{
  "num_hidden_layers": 12,
  "hidden_size": 320,
  "num_attention_heads": 10,
  "num_key_value_heads": 10,
  "head_dim": 32,
  "intermediate_size": 832,
  "vocab_size": 8192,
  "hidden_act": "swiglu",
  "norm": "rmsnorm",
  "norm_place": "pre",
  "norm_eps": 1e-06,
  "positions": "rope",
  "rope_theta": 42600.0,
  "rope_fraction": 1.0,
  "qk_norm": false,
  "attn_scale": 0.177,
  "bias": "none",
  "tie_word_embeddings": false,
  "parallel_block": false,
  "init": "trunc",
  "init_std_qkv": 0.0277,
  "init_std_o": 0.0,
  "init_std_up": 0.0277,
  "init_std_down": 0.0,
  "optimizer": "muon_variant",
  "learning_rate": 0.0145,
  "lr_mult_o": 2.0,
  "lr_mult_down": 1.5,
  "beta1": 0.95,
  "lr_head": 0.00785,
  "warmup_steps": 200,
  "schedule": "wsd",
  "decay_fraction": 0.867,
  "decay_shape": "linear",
  "final_lr_fraction": 0.0,
  "batch_tokens": 131072,
  "max_seq_len": 256,
  "doc_mask": true,
  "train_tokens": 570000000,
  "max_steps": 4349,
  "dataset": "wikipedia_en"
}
MLP neurons of a small language model. Each row is named by its layer, matrix (gate and up: input weights) and neuron, and shows model dimensions 64-319. Each number is 500 + 50 x the weight over its row's rms, rounded and kept within 0 to 999. Numbers have three digits each. A neuron's up and down rows have the sign that makes its largest values positive.
Before each neuron's rows, "fires on" lists the tokens most often at its 100 highest values on Wikipedia text that the model never trained on.

fires on: " \"", " '", " unc", "\""
L7.gate463:412526529515524496430436511476440442452514567485556491475495486509493569469595476495457447463548477586526474568510427471478524549477570403465445504505533454410491511509452494444477481441660459549463434488486576461494466470509406598442507454563508436395497566559484463449418534395453379538524544500484505437487475527459477429422521456589524542445536461554560473494528519535499467418485590465549564539490474492493567557531514430449512515433579583498481443503482487582447477530526502533493520506483542500526501470499452474550593497383532435603521396546467450487542618553496425495493471528472511502517429561546417503520568505552570618513451544546466499492476485571519518494527482524473484460493690456505499482454475477386547459506552600530521499465484539534480441512464466
L7.up463:467457455494536444527463498436475463614568536486514554450465487491496513414580486532572477599490474456546524425487496484541538497499454594488506505536515589483523443450412535540505470524518522539485578438345463551475510488493451439469515405477468480490555523451497507480531514555484505508519486473412470610532583612645423516477519528522506473395461487433545429513521527502362463504460524463500563465512548565551423535520460604549426368505457465460511405468446485516498514510510522482478494499471545600486510507492481525481514506557590624469453505462578442403482511506405633491444416484519440534467405475533549434497482469473423508493507467478570611556550473571478431574440457477502499538359514466490493517511459519522469461558447504521534532486501463462435529536587510

fires on: ";", "=", ":", " |", "|", "\n\n"
L6.gate81:541567564493474501520412421542568512503526595485532506450452507503516498511496469533485474468549555555466548517626483508508437526476529502506486521415569494508414575537506586492495465463424562514523480511437586533543442419567463514465405576551519488495461522526464394446529465428550497486468512487415544385580574481517498431536440461565529425490513449468491461464498478424555530427559496490544573495497533432488499583554504451472528458521452488526429555456503444480583492534586604470486564512543624423485453472443469536529586542564508496597476423469488522527560411539474458486573416552545482484525470497493438499452468573423531531474578459427577524387502439518439476424420443535386487498495481517489591538584520545551544579546522461549538541546466504524469514418480509
L6.up81:488548577528493499568504485539519523487435464591509483588428406542391485458538487474457522454534480464595611464552517563576469539476454483479471436408478563540500554513485565468552440498519529481455439422438522398432491390541452588440531460447471511452501408494472389418425414520457566454549599516439525500522421494423619494521457415429520485498501519472441462490486436442456508526519516491442491499453498541485401543459521492423488486495445450512529516478467407521493397479542400515508419416446497473470500471591483548478518570533406458517478572550409584508602512500557557463493570511482533437554530520544535607450492563532520559413387520525541476530481446515606467456450511480467530465552563481466502492516428500373522551495490532524394535561515627515556517604479500

fires on: " of", ",", " in", ":"
L4.gate44:540542389494483544477482523464556561509514513570503517491424467426526446426426426477533530524576503446432539531432443433482471511432498470476502541470548489446485511582476517487558542564561457435496494505491509490481525516473566403422483575453569488622412504610500513569456441525422493398462470505519423446523446482548577457574523514489428492470553405483555493467488445490514552568488483539496530508486492508484432492424497442412417568516501523480519479566558594528476507494463574536496473484525453566400475407391489482547495463459482575662533557622560469511456554428484595522524546535474444609474602494412429490463483454417487479453510485505472495526493514532530345529468512498559509529358503463480525468521476477465492432494469572546410496433476504566489503469513432
L4.up44:498460509468528516444534488458507468531535499475475476414449478512546448515476419506566482474485548474433500495469398588504477446380502545425532542483480474531469482507391455490555514516520387511403578486488513467464422547520461432412460581388508513501498501419492492609489537505548439453536530517590551506503500451515409493581448498433482497528526523464481502524409425509509437408550430510494469626478532561490501517488490520537431479487512455392496514499506620603497522523504552505490466575522551508455461378450536514576481399485346499492439509476554529465556537402484648559506626451609526513448585506488465553533489492470500492494460433488536510502565526526471459525415413592475531490517424533546526478502396456440521482486533416431472433470468480453465530459550493

fires on: "=", " Ni", " prem"
L2.gate107:501425503592527445492527429468503550548560469590548485520521489517488520475468397518426467522529508575522519471550478529504543526548540501455473551448582397479504536483487643558525464537494478463467493545571481486446480465593511418532487414538506536473432471483529517551465550539482530410546541531396468501518437424478512435555522451479509532510573503503571405469538490532428461602521584540395489506485525559499483429562504435465494531546583532535505442484514440484577552495491545591451512519572473507472501519575587465536542402544458358406522473479475474477462514554502462593564575493464530554510458422419501469455476465466464480509416555563564490469535497466507454553456442606505444535544528586509479639468415498532654541563520479495488475425454597614498544440493576
L2.up107:519439425450448508513488533533537500488611435538565592557486520597495545538470515451524500409481480529501416497501522491556485583513500627493478538454377466507499523562500582573446573489602458534524466526458508390492460506476434482518458510538475423539470562495495480568502543631496443415523547517510556466563513457443424522512513537452483499457464505561470508542508527403556561462517462489483539590558503467502502422434524521465528497606483465484537535498462394513440514570519472556535514451504555599498457549444502517512489456533502512619526451463531509511484477533521437478547402431552512519456545404408461504455533470547506509527496446510576584560542468453433503436473388483543496452485507609564524425562508545503493527557487430451436441470431503546514526448453489

fires on: "=", " to", "reg"
L4.gate598:603538538464510453561556582489487434475550437531605551445465500423467524466478454437469476490469494572513450553485490544485509486478545508431515450498502505539419504508464479507448490567622565466503496490532560497429513489454530524432486533563510548505436497581484384476463512573536538460494550617546538491602492534504561465558476398505544463534620535471498418523496463462530473487473590452503430477460522446538526562500471463488505489489514485573523563425479549517448500547445495474450491501480518504547545443474480575563524450512473503467458523568564494475522482500472512476478453553527552399497498490522517470517507550461453498508547505299489581505561414562420497456527446526491475531508487549454416432491376396517486422446469513367540500508483447510440533534497564
L4.up598:436551480561411436549534597489425486591510546523488547504498432446545442447423416424428466496506476503513518414479529505459508496541477421503467475468508373521525535479458534484500508520548546402550519600487484481469499475559522385535633559589417396442586527517484469489497520480450518441475634603417501499502466543569513497492475510456551467507515447475517546506448512468452517444544493514489464476470536497468507441489526526461565520524466521476498551437400533449508457563512526412519528466454529489495519524553511505627555524484545423527484424451488527516507574483631538474512515410455534513531524461512542490439519486522528484468559551484576489510494460527499487498489480477527508595595508572501477443570552426480625410503522500462502538508426623507382623530547467

fires on: " Th", " of", " th", " name", " by", " Cha"
L6.gate416:464489541480542550480484448502515519544471590423479483448532484451438474442465511454407467500482549418545420414523497528526483472495594592512514484530461498495550459580500540547376581513583527537479461419463520571563558496546491541433493467450564548542461517452400546530544495502469471547458470415413433356460423526448481511428601472400589579501505591495477545557459488523438485507588553422480423513421428480546460458538571505477519450512433432507550495455419478541529478474421487558587507525438549492522497501557552478488621548535519548517498596457536487483433490480574470541470471553565578435460438583539469488476428513560548371495484360553439474475415455539419481529460500389483487491399523510441452558548513447485505559536491437466473565521546420470475506589468493
L6.up416:480564484419547586585594522432506553570520497496500487445452494540453446567418674474494551509527485436404496462513537517533509499560442569489512467480411453581521537489590552537494407540572530545477434475486449545511488477478500568541502476464543532543504446483521503560478521550449518482439543493418528420471436494492515500465522521511598474499545585450514461517427566486516535505580475384465540516514506550497480618482474425489504504441516514533476477503536562481530426488512478536509412496473412457467598487555512510401482549509411519527489393503551514390559561513493402470518603517515499446558534533502546585494455415447432428500490433538464591503524406461516471467482442425422454545476471506537544374493445511422446509474526409518499492581376443475504514477398461

fires on: " '", " nomin", " Wa", "\"", "d", " than"
L4.gate146:448591516569485495466455470539552462469509496515490631508530559519583525446539521537484476495496523571570502507560533499499530513527449507623506495466589508484443492575539538498423498490415523547440469440567475475523455492411506454528493508520438508512570510597425385450459594569556482536488493447566490533523605568559512508551471512485519505558518545461535537419551431540512488428452578474487549524521549548527518644499426436444438543499455533419493509484482447502569455457433580480459557531369445499493493489535475404422505448518532429477440359430474401530567512519489443444513387503557510547498528445549470438563541468508424549491472517456496484545559518522482485509515527536483468517432572418571495549478517506544522498512521568511420556615469433372438558517492588
L4.up146:519508499441569474398542490363542501510500465586487483561557550479552428555555436513527520575466443421478449626446461452533517556494447528506504584430466465466445579497476531520548485535542384496593526545460490437545507551505443467494590517487444577546507511519500482441458525513524532464533540441573376429526500491571560598442481500538519494484554498401444473488558516520445546486499472425425516529500581510513566568476510471558455546410409527580519523529553452557461555558477507543545498462547511556487449423481452409534511445551515512567550467455358502500448490556458633486500489479461474505490491486473584439482440542551441507515499556482500580524431552569510506568492434503565520421435434568516497421482554475448552555525576597480499521530553459551468440505513592

fires on: " has", " have", " had", " also"
L9.gate48:530405501492412485526497441508452555592431405519529470472497391496505435511530398498490475478587485455471489438492593447445506587524524490467500544523508431457516480472534496434522550499497507499460421545458526480530552513469503497531548428554502475528567512548441435613507420578565546482437478524445545569500509486455470457539436556450458639500480525521559474529603550551479518570591554636485452488473520546426427565577539566471567488504492460524466457485377382557491526605549465519511497561537430547503563533473440399627505497444576483509447444517528499546497506515496542467523498488518546523498584546471492399422534568477487458475480435537492487451517527409540433479584526538477535596594591483462452542451498488504497398404453502491475484407534499576485496495562611
L9.up48:499437469516534479391492537495582461553511432483492550497554475564528446508600463501486456515557563459485488483507529503520504495484505495549508668589527534447529478485479493486503593542692404515437464599491466452498494476483424616462503512476484431419515599502465559499577498422420471491555524570467545528459495534427532532507593466473441452579503477412556591503480530484535546488464544448538562496505491513375493477479475482522522409576521515546526507528354434552497479565520360476457613491503514498556465403507546566507442487445495510528496570496472445428498433603493573462493559498584514508414542525476590509463450532489492487539453486628444487475474390454440554521519549471517474604485490561422485457455498459439510450449610499502420427493436486534491512462446507

fires on: ",", " and", " sub", " or"
L9.gate34:502501524504471420484513539475396479488582504580458559454591469475438452594460587553477465496505539439461478572513514453481455518490523472576553440471465450596463528549578465493559532416537520443507481474407563552573412479552527431438543452551461487482453453534609594522475529481485525503393481533508483492396576460470577525537522541457530494484476535443477511468492512541577458504472465535631502557416576494503436518417534540493468425511584504538536470538511543415477581537438449500396457645551436537555598489538557658499489531551501476495401511528557475484536460471426487586523411449467546509490503468511436581477516516480489546556530524537552471472459454560483560450569450499481427404508458552453570480471489495463511523472566527418523555487496478463460540478523470
L9.up34:467554446495411438511543503495462436535434470531476531502470413534487470563516539487428580485559462535498555459479548500501513429440512470417447447517503375522539516490424567419563492448530515530442438562535479419513390529543456463493485559532511465545539547415618539554526543441518459510515528449537531409532553538481511425509627505532518578501502588490527495486427521540616522533562469436528503491565505503498462539460433457484431462498478517460609525548574660518423498439445410500496504559551502496455547491504531546492548409468501481575391475523572506527430483478529529505509435599500607465434518465477451421502480515525500436405562403512457441455523468456457450475473485528522615569473518448424517451497540410523504539532456549576502472511499484508502437483513474

fires on: " '", " \"", "19", "′", "'", "°"
L9.gate314:526462522481436531484473480510421532468476425408477516532575502414527505507434394501417502451519556561472491456553526442479497518508598426460429577537465526519463540426457521523583585529520529467438403497459472478485565534442449482425468513539488467514507545462548478451519527521541493553464496452493546482512431538432528437563560459498518566440577492555533532528490484572619442585507526522553490505467429586487560549507527477484460492503549541470501484410546550548446531594499446529505464561549538531543458515504505441632603478417511524631450494523516472486392474474477503419554444601457486478458511485447546506552506497538532503515549600441489607462555418520564417480489505506469400522374465471480523451481457566509505500505560482527500538502494471566482395547440524
L9.up314:470499537522456523448483388359498515550497482468524497529534487461614479540585483506471532491575493470461562528506545466473444465510534546366488569527530533520462517473393475453492442418392491512526508466520473485433446462477559339562493535474488432569522494539547580375486550555532476449490427418529479475505442519493491510476489519535500479440527444497556547537543632441509452480460503569466461454525479570545523512584492525588560462532573499493475463546543436519469565508507532529509555479460585564561438526512502459543497505402588467583537479456472466494557529528529538541417514526459485479500533501459515439558637525420432552538479564526451523471548510483500504477515508535507462479495524471456456518516567473456615479529634497473547487516490416464368581529543548

fires on: " of", "=", " among", " around", " against", " to"
L4.gate621:540539470517470500487569523494556499526504600500583492470517583479541433459544438408462428499513444467532488518598433468501466543564494620496436459555466514548420508433492503579401417478562567482506570461419536454526555521520483487516506465531460481546479457507480450520482507435591567438567507584500491465645423388511532470589476473551445544472532477497539477575552502533514487504441475500488508417540471487565538540540502592391477409540501448498506477472559535419535484562534492505482492565501473435472527499542463470527453454469505452495419519471524485581503513575485484456473544522538559518562490533473491539563430504505570512474500466525452555515498595490399502392414461382443529565518511458406518560576454528556494442511575539409536504506457471534546450498472470
L4.up621:487475526521596476485517527455542493520466585574533533495554423505494432503456484405575496501544468504545601515438482541579475521494499499518427553477487585413432455475525617525412461527571544485404441507498531574549569464540454444466464643477504457462566505555470499514446517534552457442484540482464539425437514484486534497543525495627552512499474448442522487527512515566535572501599487529438550465573503438406394572570499455488401440585540646536472426448480511496496514481629526422455531495466488415503480433464537442473491488544429455465450558484469554515505568467552572495548550568479584506530477518440512531564431481551452508456497529555447571525520446477503552454494414426470491422428541499512513456608507449475507476567500487516523474425471582482519454566467457

fires on: "="
L9.gate94:537443469510523485545501436517515510551506529521427505434503530548454401504490424496483469382430532527474536543581516429544493532444529478505513556438553514576484447585457466378435472504497464510390572460489487461536583522453428392472540613554574530483488486414423544473444490526529529362476537498479613482541537455443520541459482563505410468490506422600417541550398500529424577575499421480497465510602551517448564517446463563424449562494524484465504531515544562510408455482517527499478479451521623519468660537431507545458514513463505512533472423501529608539466417442442483504504566469479458481660432469430488520596475543513419472539498579474534459463514497526518424467428547433523459559522497561469440501514484486538471453535488462543515482468444567563493545503479476
L9.up94:487513578507467471607471540464537474472528473573539440454472519504515447448587472433508475435521484458572445419472527430503527470557451494463510443485498363510566475449491610580493540404565543458450358517504545496479507467577472469548605519461480501518536487481434531462571464484415512502401504515583511468476526509476431562513562499433603469457504435470511424424533542462487498446490532529474430565460588508499459485434553509510479436479503548453475517546468441497520573543589513410515416538401387481555429504609503458566461497469500439491451601449470492625447504540479433446417495554451440458535548552498470497488479438428518504474533538599554440523387498496513574514505438518421516453531555493380448467493561467503569540431525596426470437387498479545508539571516520

fires on: " |", ":", "="
L9.gate334:590428472508493472543473517511477445461535525496565514525488503463537631586524407461413523519578542474450544608611518504485604506502477535425454433471458546455463557494427531463568502579465507474493573465483483546489561475453507496513566501517467454425424541396569475509409500497448408552515476565478519545492482497526559464488514441556415477480580554395586462476521482512455536593573398462472591508452583518472577396504389444479505454429494523540513532480461420451391624388438496564487549491547512544481588501500486546592467483472462438531518493532536471412491466504454506484540369519513538526444546505516433484516557463550426515506508487461587512468544494629416474510541458488464511543461507555396574500505457500442426496447474389525443568527487460436403491434540534
L9.up334:646559462541447495522460516430530551488538588535489584486556432454521590474415471502457468444594579522479523398520433472458493440488552533495602471440580409553513504416501586603491486461563438529572522544547520535594500541463498513509461507437361471509494435434445466487497475596462554472476519555469459585494510475428450447484545494438481528506498389508654529487517526521525524580514502526642543528455554496481594454424477532507585428399537491581473559496538538514458507477424537495522373472485514494525554557490500509536472449556589480529472490530471514463524468551476537559568490470479467543544466435483588472391483573524481532475456450467521487446459475569513475491580449538598514553551453537519618524472506566567500535559562432480470541595551526469577504554467582

fires on: ".", "ner", "k"
L4.gate787:465534423524456518574555538505483591459502502459519521418504518559586585556506557604479510503512528445451458550521439324541560528467520493468439525470463464474370548588618507441482455488463463464539529436473547518585490469495510576557543542459584433549415423583481454522485563481518396483458541526397505523492422540528452562480592448426559438507501569430471450458578541491446463472483464514578465441488436524497508466524581497496468475543571486495497583433499466540528436473549553501507531585529546560525503485450468544437513450426512420547455444489441460432515496491515430494446508530432515558519525435472418553538531490516421598512537463472483427522470534460481489617515565493524437616538542478514670551465460527577483509534430438482530498426520505511427436482478548
L4.up787:476500509466591481527535568499477497496553440416467511492485529434534572541509419503391503546448530530464420467560523451428544484562609477517451468515573453513518469504518511416481492470472447506443542401528443481508570482479500492505533500457596448449497472562443511467469554433499519485509529425450586479511450511491510469487529496472516509550540400511529531471456491553565570463473463571546438504530433519530534476533526413498481471442471475490594463536485447597459535536461541599479538522409482450596505509486468430473434495513653504512426549483433499544600444443570442479471570519439549439583426396466490552497511532449507518414560448505497527434573480497514526490531490444609503529553541471532535534489572539553511510423360502484444504537562462541413424534592547

fires on: "-", " —", " |", "=", " :", ":"
L6.gate811:530513617478578505530514455537452517405532445457616518476576526504452506600564553455601518568492457483434517402563418442558462485467508577509502488536625506484471581453478460497467565562441552460521490467584468489423456466557482453417472575420494496536440494477520513413467461561488475493579494516456574579470533423516526478437535530455492501563497553432392476429494520505449452552540502435409529494467548479551539568440532536489454532377569515466497494518524415414390604512404485459535433524476487530448587547526538450520419483521540386482498506492559422441471538480558489524428500400513491548448499541527508539504580483393539484524554448458483506453425424449585553509492440517499493513456443569493436451462486471499484485482482540449495511520502417415546566528530457
L6.up811:536550509503489487637505472473457514504567488557640583488404477503467505524447469502532493466567522574449522437540497373466497454499475509550440442491565528482476371422489536467531496486597369494513437454534436620428541490470609388539399485569498470516575508509551449380453495484468500508470494452410574458451543467460505510552554461548455474508485522459440586528554480487534556542473529501427413489512457585553481499516481493374487579427474526453513488493488469504504539566459481425479569425423547516570504577426539520474448570535620548534519490405476438572522506470512542501500443513532475526541496427513590532510534499550588531499490472435494522543439478523539481573495480472514534471481472578524522478581482430572579431548472486479421538406399458555542502480518542

fires on: " has", " had", " the", "St", ":", " are"
L9.gate819:500470507473509450526402430477467488498470529596445476547541438523553502433474476507492480561538442456527501426594452582469525564451586525407464569461562565502474521490501519543611509435488465497458444520559496527496528465494531583544499540497511534526528483450538425525533521625489501396482424499594484423490501607415476484469470514498487530519531498493503488517525523490457541494460513413539547491528465433507415410408558573494505482473512488559474601487495471482472529472497478390516545377520491520547519433445618563436487540523541430637546416488571507463507481448505498542425478518554520539459564483562642405413490451438566487421533471549491569513493477369492479489627537435518592490534479509412464528503570522441593473481512492469351537498537486573407561488454545
L9.up819:503447527583602455460443472424472409512527486495452494447537400536552484422493488585478452483506413516437425538544523500519521525596491466507469478418467522484496411470487562540572471470474482407534530464476506435538542451504447525460458446475524534476598550495439453625467504537428585491565515478557463498503455510495542434537498487514530529585490445443503442400490459491427429446464572442494523567509519517435506514508499480529484494501493480498445490479472500524516512469522374466523615460541455552478492499506593517463436515526576577473472549447466461465464593554517528471441484463552394532549451594543553384459544551541564495558613471636431480519507507568451494453493452633471613435403559486426475475492594496629488551529476526525473439422561507502552480382506543

fires on: " at", " At", " by"
L7.gate752:609464538509531506385482496543445473514530497554474595460544518504455508473521457515569572502548424467525512414469419465494557522431388686632575501507541498501531428463567513487519520501580456519440447439447451511502500541427537450482465415417509437475469533431462557526508497527509563514417526466450545410508489399504529506514514465528546550446558542448531497536457505589531586431595492495441472448581495514461575441565456625515340504604555451503498532444392529568545445525543498585572460500504486463553406456632506479421490534457457530518439480475531545436464492416499431514514523520535454462507460527524558461590443456524512447435489434582462541481602442527488482552375457434497465522469444443550498512577516475512489546444497536541519457478440560456504453505482505
L7.up752:449509567510521517542565391485548522543492582500489483559500489523516520439560488454449493375514502497533359419505510543437447551451576437503523437468409482514508426579471580496573484549435526496407442455481514497553466557609575588502530506482476493597523432463543535547437421469380535508492467492550520467485449563565521531454485505604537465508466486527576518521492631510438419405528496433401446480524548423494484479516440564394461476481444462549522461520454518487520492484535444481490579493542476495426463567479481465416584448504501438425425494459486552531531434620584457530517475592449489509459515502533448494503467482510629475562472604531533501521537435523463544512523437440529583510443431539501524453571520554535501507474578473478525526426519394479443495494453452

fires on: " 18", " 17", " 15", " 16", " 13", " fr"
L7.gate355:496572524412492484569556536500411404493503529519477418458523470476384473496477480517491503481524407531494467558538538430500434566462602505518591459469481486604483477509457574547532445471550481441560413438611568552552454451501555545413522481465486501495465458422495499544473551530511457578532509562561507495583478499517446482491483532554549447479505415515566549489503453501533551659477578500456548473487481555499469455528424475417495526534499407488588479559448508534437505513628543540496522552492488524465506515486432515518552477508480529639498506420415476453469586587447499455415503480564556575509474481524513441425472472510565503480497494415543559443600496492552506504555409483462425476535579496540485574453457490489496561425438512650471514462474441476518422495504593
L7.up355:500402499495413535511477494459575389530585547479586456464446441506527595472505457596573532513470501394560499502473479523537515445502455552445552460574498566478485481506505545507511453525449573466531468434445562552555499542460517583495520502511510512538427419542445442448539528404478478584521494526516536559596574530486503520454519406452434466607567492414517496590489533487497457518459558566558612508475512553463377555580474522521514486477577470493447522598582476652507493564450541510460582461483542471477595464599454535591437503462488390479422428524559570471440494546491505449449514496522608424470464485520511506574452481556431506498498421438458494557505460494500546453582427541459513436593421478532481505510434580542505505502529521505556497474562522558486489512535418

fires on: " at", " from", " the", " Christ", " of"
L7.gate521:541502516536525527436526513505472517528531609520444552472602527488463493484515489536439515557486404476602450447582410460513626535446504525502488527542465400386498449535413536519517517483504495433390429447439497489504590516405499441442470505542556446504380451383540512564516447521460352479562492434446500401402458431448467530513560405492547422462509521483607563475508479625507479534492518541495532484457459419454555516487461498551515494580452537537503528493619524462508570398532521499457553501423537534547488487468548489552512476412466386509531573512556542479529484501523527529501448537555461563437436486570458516478430397466548512446490539494501530535493475402451524500522432487467575526489481508509525505548531524470504481493557448460483563536488534512424571552457575
L7.up521:526443512470534528483573535523485502512484510518472421552453470468563489491532462429489590503574468441581406526468468481491576505511522525541544514519502501518449458455598512460486484461507520563489462470480500501531487434432445577570574555482448527549496539475602546526453480464522569483436518530491475524420470441538492585466437540542567513488482485495495485450424536597427523549376502523496538557570393488437441505612470466500487495364477552444407499471533542513564485392595504533459585530513465576530559468444495501403406409544577551514512532522517417508457415494538402613526529546486580430550509487574393477468548533517510542485465441460504534476439601578367512527492493484486481523496574502524540497549526570505373555406486463468432448478472487456487505540522492

fires on: "ment", "y", "on", "ley", "d", "form"
L4.gate138:515571545438502469499494518553481501492530512572481623558453473481483420386577543537567532461481508478430455571539448416504445516563507414583533560432510478493497450477458466593546558488530493464467395480475468450401431464395519394546472455499505483546488502502511575441447424432487478484544534486497476475530456445554499520519470461405501408564538512423552565411514475447572415547495506473487482486509577557583508600572536439472450575494494473470465502556540556499475461471546586534501575503491580489545603469418508447522577509558468500512521442554457479489519573510511399454451420522482519497410498463416512479526526547514507489592510525569503483465463502548536523466487534520521464470455416520600490505556438517635410600549492569521457435552490553532559507421510595
L4.up138:497523566468496541506565454529613522464582578533473495546499513490563479530531459470484464440523583563533501537553486496447497571537448493492550486453455414472551489497526547455520424581513468492494528517509408562474559531604556418435526504516557476426525518398591578543470439552465449424447618465480514563560499486576497453477528537580553491571529519489560559520570544578492435388601501573518450512457598473615542531587550396517511508490508479517418498542520581419504546533572509515515376485473556519476474599452488548484518524457434524531567470445455528541483455558471557523486532492466349509447545488495537539480507559458422462454478546520404583438437532494457521507515526550524450596523427532558485522503527485468480409491479470525495484572512604524517576481458633

fires on: " |", "born", " in", " April", ",", " ("
L4.gate579:520492507465460563530533593524447548428492518518505548412429463413436506390512533506460504432472473503478529489488452511415449457440481499452459480538478514473457453565539441415511516506486530467407609481475476414512504525482486505413552506438528501445532516472481532498440443463489473543586513549572450449537446508472457434451605517549359637521502470487422563539451586523559551483520523587489451464370449500501439513563502509518548537499438477498371491568535513453562497441540487500514475549467491498491553442564544559539573537512415507460554506434516539525445555397462515495482426511420479460554464473541504466507525467477536553520594478586516497479479553444437403496483528557486472499559507459515495503474456509505532571505435535518455537405474554568470531517504601
L4.up579:444568480530560460511472482479465581501587462434451450441534388502497534501491502512576451480516447440384512432462414530583570540465509458529466489549566503582485413477541468430488506472450557568524460513486556562499530533563590441443604555489556535484451507500553512491442531430502417462480492547536504527485475491514457493512592530445543512449445552459494528510421493552498497519525411417458469465508580500531529469506518506519496427467493651462504553585509522473424532522540576506510516446463497577464465445405526572505413540503370635452514501545461443462535505521495502565544507476563414451473457508569475456501492558491484560458542493517524558403515553437447477565532481472464470382605582479498531463587440591400512494512435563543548374517450545391534548462512565

fires on: " 18", " 15", " 13", "18", " 17", " 16"
L9.gate715:453527594486491546492550529450526470581462500473519557440467444442526578530565526446517570598433575520481483523393515504519526539522485546535528383496479465468453468541529400425419483541510556489604531435485481466541426491483524534524605518469526392488465422409563521550451485518574540438484490490448413496515471497532544474402556481449574361504589433521546455538503508489466543521501530538549605474612518649457559463567468539524490515470524498514578588498494471521489496491549403522529505458465503507464475490475560562481567467524451580588505466562531569474435392522465589486439457604476508520342413510448545501355482474545478494565512468459568464441533518534437489528566566522491517509504544476500486531486436561484545513501472505558480460447471522424433475552521571
L9.up715:427484482411495541539439504539445542524554476497545501624528454440522539535534509527495528481368500557492417545501517558472533405461445539545521502503535558536417582422537481486454599460556404475548409455485527491487462521463417518511535480509564507517485511550460470404525499432525542388522502540516480492524445572444503529469411444474569445523483585488481482580523405457436418502535559482509525496520558542544440471469581617514516514584569541529521511545556488502528488488458589540518503469372567564440451538589460473512520465509624488480431438533485530484536600464464518504469465388510461543582492462530499390550488484554393423537475497469517644472540503472561537429565402520516492378480444499535542546463563397475467431432515526520562523562561592568477584544498392

fires on: " by", " No", " app", " from"
L6.gate814:449444540536432443456467483457453485465515544488487513427470450461403367452480497554512468569518428445501449497459482620583560450525483618558444504499479370446582473507504503558439473532494532510542481506446458564538485511520511467403458471513477467545608433464494578466540479407580579497528489472570548412527477486498498493477496525526466514540560468599466476590556482492417554508424539441499491442467511481499554528494438575493507498468445520502498573491442473499561448533533501516548458457518496554410574537459465482530518452484497536608417560402543501558469542468470493514553513575539429544565497541532554459487490480518499393459457514441604588533596550473472594518510550473429534514561478502443531551523487564540593418559612459453504536407560485415567548501460586
L6.up814:535494608566577518532464415474477478541510487472468470540524426589560471481583585420447438522510437511470483488473553524422517494500498523541454548598471472510414513557527518524496495485521533535496494543454515570498506514419449564485519558473517409502539490542590542545523450510503486380450577506553589521455426490427525367514433506509531470506504367565507543530509489524374454452481553517482433487470500517536455546583539503464480417542481506469552587494468496486443470488498422495508451480609506416536461519541533482483409529496507400477526551506498550515467477415501536577545473486497554522427467530447519511564494437433620445500461494544458504610381513415495428553431487496531551516540473436553580543475453563483455498519514591438628351491472389512604409536429532

fires on: "="
L4.gate649:425526386427458496535554514496499454443460469564559516539499498458494480423534490534493604392461512457519416538526562486401562465432503479442499513378432475564543431546490456574437464444393479600462465505517498558471488489414552467555503402540473485455432469531526469504506428426532467499512479487491431473471372513512527472546527493469492490453476515564497433518418524545488466532423487459543444424486580504477555440495429502485539512514525532454555518507493489481508505516379434580496525535539436517488389496437466507510485573548608491511523526484543441496535531506480507435520517507511455538441528425465445450542566492486450495536519557464580532469536472517475535448604571576476485565478456546538368587573486577574508586566526493525451575425411446497460541375531507
L4.up649:502505507499500478451567623473490472483440488491538511520546514499408493465415488505484526487512505541582547606482561540542415491513546506498472468599451529520496515544604466531496507520454597382494483485498557382475507527507567505551399447530586503535454509581435516549512471566560426490561469476553491498522486580508526520437467501498528525433594556551466463489492573447506499557532492506467506487598478541513433452456511473465520466479485373449496508554446432420500463543531534507524422501505597516570471427504510507499468497542497597495527494547468474416458478452538605472486475426509581437488459430466379542578568557387492521452480463461601492613543466464464532402511446514448460409458535462397440443562543495524431511468509529465598533459490399503542477504548553

fires on: " in", ",", ".", " since", " September", " October"
L9.gate259:505408549554500540502521507522521412484539543549492457499526481506515459406413565555583517520516512473574394507389483499534574482498553514489432439489515400495493484530532552444555471531519448486467487427642542525562594418458488534572547521472548546441449477410472454540500563522539533453482518515497474545535464491536482406452491390449508511556473465478516510465501461390511580503504475517478507497497474520583457515515472422490445405550475502540522553551569494521521429507506531507545533518470566569499406580396610548475567430491476521513484466514460430414486523597575501551480443493635514512444535558467515497549432544536507474454461542557497548443514473481506485449481490398595442404572514447607549551521461576509532494470504508500559537482489491475428385453486625
L9.up259:483501561517538460452567529434499419507509536495434476498494516455592560496487430559436493523485508440578394511546422401486515601483494519529532383482484531458482457525534564411473512512431462506518550418606522536542473574441488553441476491485489563460497427468437496523533521450478449596529539450520518581489492409467413440454507530578488504495554492441509435466413581487519531478534415503532514623547556485441456370424455457527429573521498412462511494505477563459547454485457440427552502520443489480457425640530465465462475559513602522449527513552526523506546557531546480532448493567549457532448497515544538453452415495586516497557463564419508560518546544574437559539524469457512470443566508418534489449537477598517465447450460491459587527544481412517509378475531500